python train.py --head_dim=32 --qk_norm=false --batch_tokens=32768 --doc_mask=true
MLP neurons of a small language model. Each row is named by its layer, matrix (gate and up: input weights) and neuron, and shows model dimensions 0-159. Each number is 128 + 32 x the weight over its row's rms, rounded and kept within 0 to 255. Numbers have three digits each. A neuron's up and down rows have the sign that makes its largest values positive.
A block is one neuron, or neurons of one layer that tend to fire together. After each block is what it responds to, as a language model described it from the Wikipedia text at the highest values.

L6.gate0:168118083063119180200084142150118143127104107121167158127135128202151155168103201134096126126138132145107150112100152151139099132072074114138107082112122172104133133094156184111139154112141093091170142124115112107129123167088136195105175084119091162099104099166166114126108108116140145106118158099118176150126137114195100127170172143180122121066185103127169111137115099075161192154142131121169127189126101129073141139098143147125170105129159220050169145127129121119137153100089059
L6.up0:126177109168082118143121136109124105101133127142080070114109150103173101125122185171116142099080141117153154102131123074204146103130184215144090107098155122107183172047149131121127139100103138109082197129125113149135137123187063112160074114117158137076172117180204094179117133208133104114123133172104135137138106106121155144122142142117075152113125099122119099110139116111095108144172121086145115093098172203112100123165110132122174107108199138107158146148187100114142094090081102
Responds to: Second word-pieces in section or table headings (N-ot-able, C-areer, St-ages), plus the article "a" after as, is or was.

L3.gate3:142109169133132106107110103142151151089133126109073140175088120074125148085084125150125097137120117087103070140132153161108158101122077146136159142145089037122129119139144183152077119124136158171110047161115102132129109139171106114133081151145116145128149156137112166115117076132088127075164152123153165055119161137222169104121080164113192127154117187114089117166124153200177142201151154153096126177107109102197113075119140103143174133129149153152130151146176088089099162071134132
L3.up3:100144203100115161074195165156071160104075107125152142172076128165149113049088122136153146152109117173138122125124141162085126135134107146169121124174123123098131129181127145069073159183175165103099124105120104129146108105154075142108104077109137134060151112094186098170113119081131133128152147159120124094147121151075140052116117117074166177083100138104105114092092059159169125182110073163123120120079143091126144145171158088100173134088171148163113160071121136129118122112169138
L3.gate28:148106128146106127159099117118092187082190120134102125082136145224125126086105160158166108125051138100186130081147119154170147135169104085127116117175113120106174176147104167103108125163127135122122108156168108134133096126151112161132162143197103112152073140104121080108117098189115112153167111115157123170085129213161151130171187065159131149063137108183100144079116072119110149147129167109175102179106137135144162111153165115118158145059114111164218133105128111120138158107103129
L3.up28:099111098112123110076138137119089094123175169136152161125135066116146146107135121086167086153172100152140147095179141107121119132107155083162114117112172174140140150175127118100154230113134065145154067092142138081155123113133137119106112080153138136142165151115071191156111183119080116091129112110093116132066185176128173048108182123158102113162179158162142127160118097182127072120135140102140057146127123170079096158131152091094119054128196113149139148112110128122140110087107177
L3.gate60:098110134165128127102102152107167095120154167175149152096124126077135135127117111118134146104131061185080092101128104156144080181177121069080072108112127052076091148133158113110134172143124131167115168120167106118129119136102110066190107127130051058143098122120184108089100135173159187073136106173168126087090131183090146100115116111129143173113122128117109072185077126086122096152183141104135125154154174134136085112189145140136114086143133132112143106096176150203140135169143097
L3.up60:102189127105116176129095135091134105120120131121125128194139126115138142105195106132095117115164083080151140115062098100176193119131112142096135160172139122158099187124093114117140111112187114148086220084138113142110151132140163152092166148166105108134129129134091128075153074117143188165105122082150129106127194164081134124135109053072131161106200133108112054124131155162123107120136138107076169104076169063149112131161133136130134133099070093129099201088110146170132148173093102
L3.gate93:123124054080071146139172105067126119120061109107104099119181090062121109139123097137211154091095173119124176123152189181111070112102106145147132119140136146079147091164131163138113188090073106193101110186182113137160172179067136100162128084131107121146124109165108144105127126152160139144120097131159170164077139130130131107166128129163135141138148102149057170128126096073101154149104147138090135129141117155156159189169170134154138148191154160144139126140125100109144164051152146
L3.up93:102156074126079105134118088082150094130131062150066121100171137156123133098121081129159153127102089111117128132103129080056050152085102121120077100126166092145134112121075125069133139147136163192105138094082090122125133164127157147145088153125106121147109095142151121175130118121146154179075115099164147126109119045147121103103053077106159186111216079134137123148076149146104156123117169166145096098144144158123120060186190138158149131132112111096185101152134097113130163080098115
L3.gate94:147115143132075143092193138125120109093167117106176091098152095166122151139110144171194143133085135110157114109172169113110111112078134152169159131142123084114139174173106113096160223161085126142079169166070115049137136178086118141124144154095120134125156120114126144186122170176164115100126098183183130152062107136095110098119142120135223199104130086121132122136142171154118106127121109087074061095133120117108114086119065149088141104132120093151124089134157066112107168099123125
L3.up94:082135153151064153116110085125098065140138098129155080089154083128143166126123114141166168113073084134099172137199144104159184112141092074134118160140055111129095104106142173117145134157102093120125133098008112086193181161133126137152156122141124136115112098143124123090143119158174119141150133170107103139104144175151168118126137157126141096178086146101140089118152138134178078105143147133112063216164144120116142136129188139136151141093162109144151143118067130160155176087125043
L3.gate191:154156099148153152082152152148097140097154123118176108159176131143091097095042131184067094102111106064116136114120141088130129087125077082173174110127132125134077110152169050055097183090122138187090164172113123129085118122100127128132165095200158075149104120122181139076141149090089144163104114100174104154107082130150136180139109094134150130095070108158081130088125104119158124115121159060140121164102084160180131089121135151096072145182096129103121117113087145156120117109134111
L3.up191:137146101145168138144083103031146110132131101122168138165157156152157130115115141117151113092166141119049150165178086098157046120111116126116114132097142141079085084124136104086166136141154117113110118159131112114125156156047132177093137078093148126136122159105135115139102128171140099099119105209112167147108158182131122158139154055187164100164191092147112166134116141132158129137163148170038108203143107136111113116148121114134111148137117185112172160116124197170067164103179139
L3.gate229:141146178113053135165133134147116186115043085128125104151134091138149080140132129176159154137099135155130165077172158114188147161155074145164109092163125086104183111144089102133160163093115135157115118149101096158086115129170153194163118159165137101114084098210123171148125096121135102197138090181094117135206117174189162083139172150076118182123125110144145123138125149150137133159159184048170159099162104155154082135107151123133117119100111180115125123153172121098163135120135130
L3.up229:145125157083133138162081160135177139163117079110118143174068082065182162160159140118126146126121125127097126067188106116127114163164148104113156118136142181116118130132107120105103127150093116182185082128172126133081148087114121148092077155121150143139095183135187167145101062149132113110126148091107130079172206097119098200147204120057117134087175136125091080124122079125119125081103118139142129116147142069180113135078112170119141172084135145097107131194149171067138099128111137
L3.gate271:111131152136133114147108158051163083165180114153174114200147144134149116141136077125138136115097058169131134126140167154070087137153098182107153074169111100134085129169145159139121129133162102161120123139147078135092151100205123122110168115113086095144104124131038109132156136133140145159104154130118184150103149158111193139177121070183153153118200117147105180139112142119191139097153133140112104157123152147129142130124119130102120136105138096056202098096064149114064199105173100
L3.up271:111120153117128119150108095099119119120139138184176189146125079097095137133134085133109149068159069100190096131146200176122117131120121148143155104106136093139132143113149123040084145114155101192119107148107157153183119132134181147104144102141089107138153093168050120078182159144163147177127153133129120177158106187155162099170157114184161148127101118126096134127161158176148107122145127157171047172143171118183153136129129130088105112153151116113187089064095155079049166131119120
Responds to: Forms of "be" (be, was, been, are) and "become", often after modals or "to" before a passive participle or predicate, plus role-marking "as": can be harnessed, served as president, became a reporter.

L3.gate16:153067126078159116125123076127155108132124069152073100092097167180161156141149168123085116202146137116118156075187161115154106162080112177092098102142174086062123016108121151102138089151120132133140168113102091133109120188088115137135076164125159101047092132097147124140125149161158101105133188158137131179182155093119121182135111157156115180123124107125093146131125091094145114144131159148158078123087135114163118109109079125162172151109100082127100112087139098058129127130151155
L3.up16:107149068126152098083072147131138142068165110119111151156141127148175125146101095101131131144169170128130126153116207097124145129144116138151159210128148101131137217062144162133126170171142151180154126075166155104112102118103060161032091129121068163106131138135082128114092163149123149173137117126162113174122139180134090133118102152156141113129088102188078112130135087158139136100158059108129079115154161111102145100109126121149062102133176119133087098122195124159153091143174184
L3.gate83:145055079133138125145043152069101167137135147098107127159113087119117126169097113108099110078127143156158095171100081139085140170122087139133116076111140142102061170110098097135060144136096142132092158153108104067087143157109145128139132136103115169127123109138150116186160031172151129146108081131107144163144106073130128169154142155175156100111145185112080106090150103078147142054113167132165179108159152161040154158122159129148123127096120147112182102113087181144127084095132128
L3.up83:100138090079143123143170134149088148133117062121173159135151159109141136110081155089116121094141150136150070060164120153160109094104113175133119134114161185158226087085171168139091057107119135196131107097110168118105123122113141135111118106156129129120088133152102118164144199131107171074157160116143121172158177202154125121162174079151151152148106074122140117117137184187075101136157154125151114134185065101090180128108117148110130117174147136105173097210106127158115144161136124
L3.gate107:099149141149127175136119110180171128170152174113112130136077187113113146133132119122131120148148120103146150174191134150149088197143120091069140111101137130116162156114102125089200134166087149102153080141155099130128106136089137167062139054129097108134087188168133162129125122139111116104199102113124129110139215120094130115119096138130128151171136058097116087149124078135102139103145131140151191078170139170168115101067140160177153105114153095132047106089180107075109210137103114
L3.up107:050073141097133070102128084169141125162107075136111171130145134134128158120160194188126083114153134141127124190148141175095121086116134113101119085123091111174116146203150134140186146135123116122157114155080161108134097068077096146162146127143094165109112146118133105138172089121112087075164156107119114154100150104126166139138100160168021102112124084107138078055152146157109117101063143099141129157182107150146125112124111114128174143137142092150120080072208150163174113112094164
L3.gate184:103083105207096100128118119086091097149172105116122086093106138166119086100183125167118074138187172166144103091170147212116129108081126111110115117126109135125140108063137099134108150104156146149172174118148128151113138179114172102119083112110166157121063084101083120122133127151194101101158084097106129136102146112111121104157163115146087067108132090096167126092088079164174147120106149182121137150127124050144107122149122118114162209074039155120138134114132128073170122086115093
L3.up184:123145134150145148217098065211098131184126166130123183103127123180128168152105131169128127110142170119119150108174128149092128193110090117139115104178119100066046113139162173168137115054144169090149131127141149133109130148093184141139120107148116093110120143124110166108118141123125138141068132114073127126139139126093106112111102161104059185098148121131134131100098107169123104108161110122075110087114118147141150137067110184134163204098068190180160175114118094122065133068115106
L3.gate209:138192126170146142154139124133078155169104160176125155103142091106126168158146090189140132128062085112107142076118180083116190134125103190105175078136144104159062101148193167084113177139106138108136085121114132096066182105097149149157153152103047119125114136149111107131161160111128149106131190124120157181150136166114159154128126131184139136177117129141137149148161151128133168128142108155109133122187157118148062076114121127162142111136076121165134207100119169166188086139200107
L3.up209:117101146084140162114166116160120162136144093105103132146103084146097121127075122162139158135109179125128169183093132131136134100162097155136185159110108175164142100111115097108136186126145134139115148183096116102093164089162078051123101113132112143072146092113106131106157160104109123164149132124183143153147128139217074108091114110137113117183158111123137172106111060091130136108157058144101118071088156137222133104140113124106092105130212122189122207086158149135174102191160114
L3.gate267:097140094104079102086129114138082127154102134165089135121100176156118113119141084120073140102127189081169155179175141111135111122103192108120168084206123167189131139161140136103126168122086149142106118111142136113166134138122099146126127148071070017100053144087159143075110135112102124130097145066083153118113132153112137115192124063128147128162163108149124144144118189104129200146154131155118114119161161165167103107154164116089106118111103143080144164075180091076168119152150147
L3.up267:121108099156127160166186149099077115169150110093107096113073108153113114112127154171128140163034191159116148121137078178105145157093097065180104118108156166135196146084169176166104114160201136175112119108170122170177098166088125143114098158121097078092113177085148107179138131153122149119121180091102119115104109104126135097130122207091105074154116173146131139142115077145171133111151172142126120070177077171113142097132144095088123121093087145129151117167099174120161146154156134
L3.gate298:114105082104164152082063146126102144098102147112084144124125159096119097127164149097108130130065056180190152154097069135157141134163074084151153128132128123120121169069117122150148146133076098125134091110082108171208047120132137125115157086120126140149169130139135122125131096182165170124149101131153134159047152141161164131147133114065125150143183128140064108164120129162141152143155128134118146158199155144096168169061079084142130106117136158156128060142177176137169097176099146
L3.up298:143101092135147172053151137190111174149132109180081146147124206150124146166177097142099091153109141170133110125160081178150158133131068091157104123171072122155171160110137129119047153075115127120082155190052135167154111119098127113121138064167201123131069104101145173115158072117113135109104153163096124116113141091118120093100119125147131147108108167140069098145109131110143133079142068109099163141110157165092161151054118099161150129110121129111178133138138107120181155123062141
L3.gate299:119107083133150149151109114154077205123099106139087106124102118081136123141163114127134053147143098131159137188093083094092093115101138157156190104053167112087052154099121075150110135073120122132145160099109085116124115113158152083130165156151128180056184123145109138069198103110171141107149167142135111160061159112119138103143139101133105156195125145125174139103157109127175146111105119186105171091140050115167079087142089115169141081139185129150155143119090153129136145101132108
L3.up299:086137154148124175170159145130055135176160121138123138165114152183115149089031099104115171127117110095167061123075145139172119136134145147121136078113176091134141163148178133093181190098131171107096144119134167195100100094106129138124114106185153107137052078127168153143150091146124128152139124104112129130130127101153133100094108170092127161116098127159097123150183108104087139180114144140106071117064157106177107147069072157135154110122196110116143209142138088103156120099161084
Responds to: Words like his, a, he opening a new event phrase in biographies, mostly after a preposition or clause start, e.g. "After his graduation", "set up a bank", "signed a new contract".

L6.gate110:087094156160172094139089084186118106115089128190090085145122187155098084142173148177142144159094132136159111055131111148126148120166129124160189106141142091048142142150136160116087110129104144108117122097099118106074108125105135115176082182110139123125223108168090165133111109133183159100145135094146161148137156159107099137152171111125108050130166106160053154183093113182182100147131117141114181158140140130163116121157152177180128162111179134140181104105114122075082146121122106
L6.up110:129112124112094082127115134137101137052160151114114154110153110079077146094119136131094145101127151098157130118080111146075127142170080077117171105108074166185098119113114130104159126075081110133125066104133143127100080143089109150141120134138152094118164130072127192153092176149091093107159080162140140092089173159107147111098096154098144166089164101147166138149131217104054124134135171142162092102092165143224129170123141140135120086110179145175165146179150102088174093094103085
Responds to: Fires on the finite verb or predicate word right after a clause's subject, often the second piece of a split verb: remain, went, is not, was made.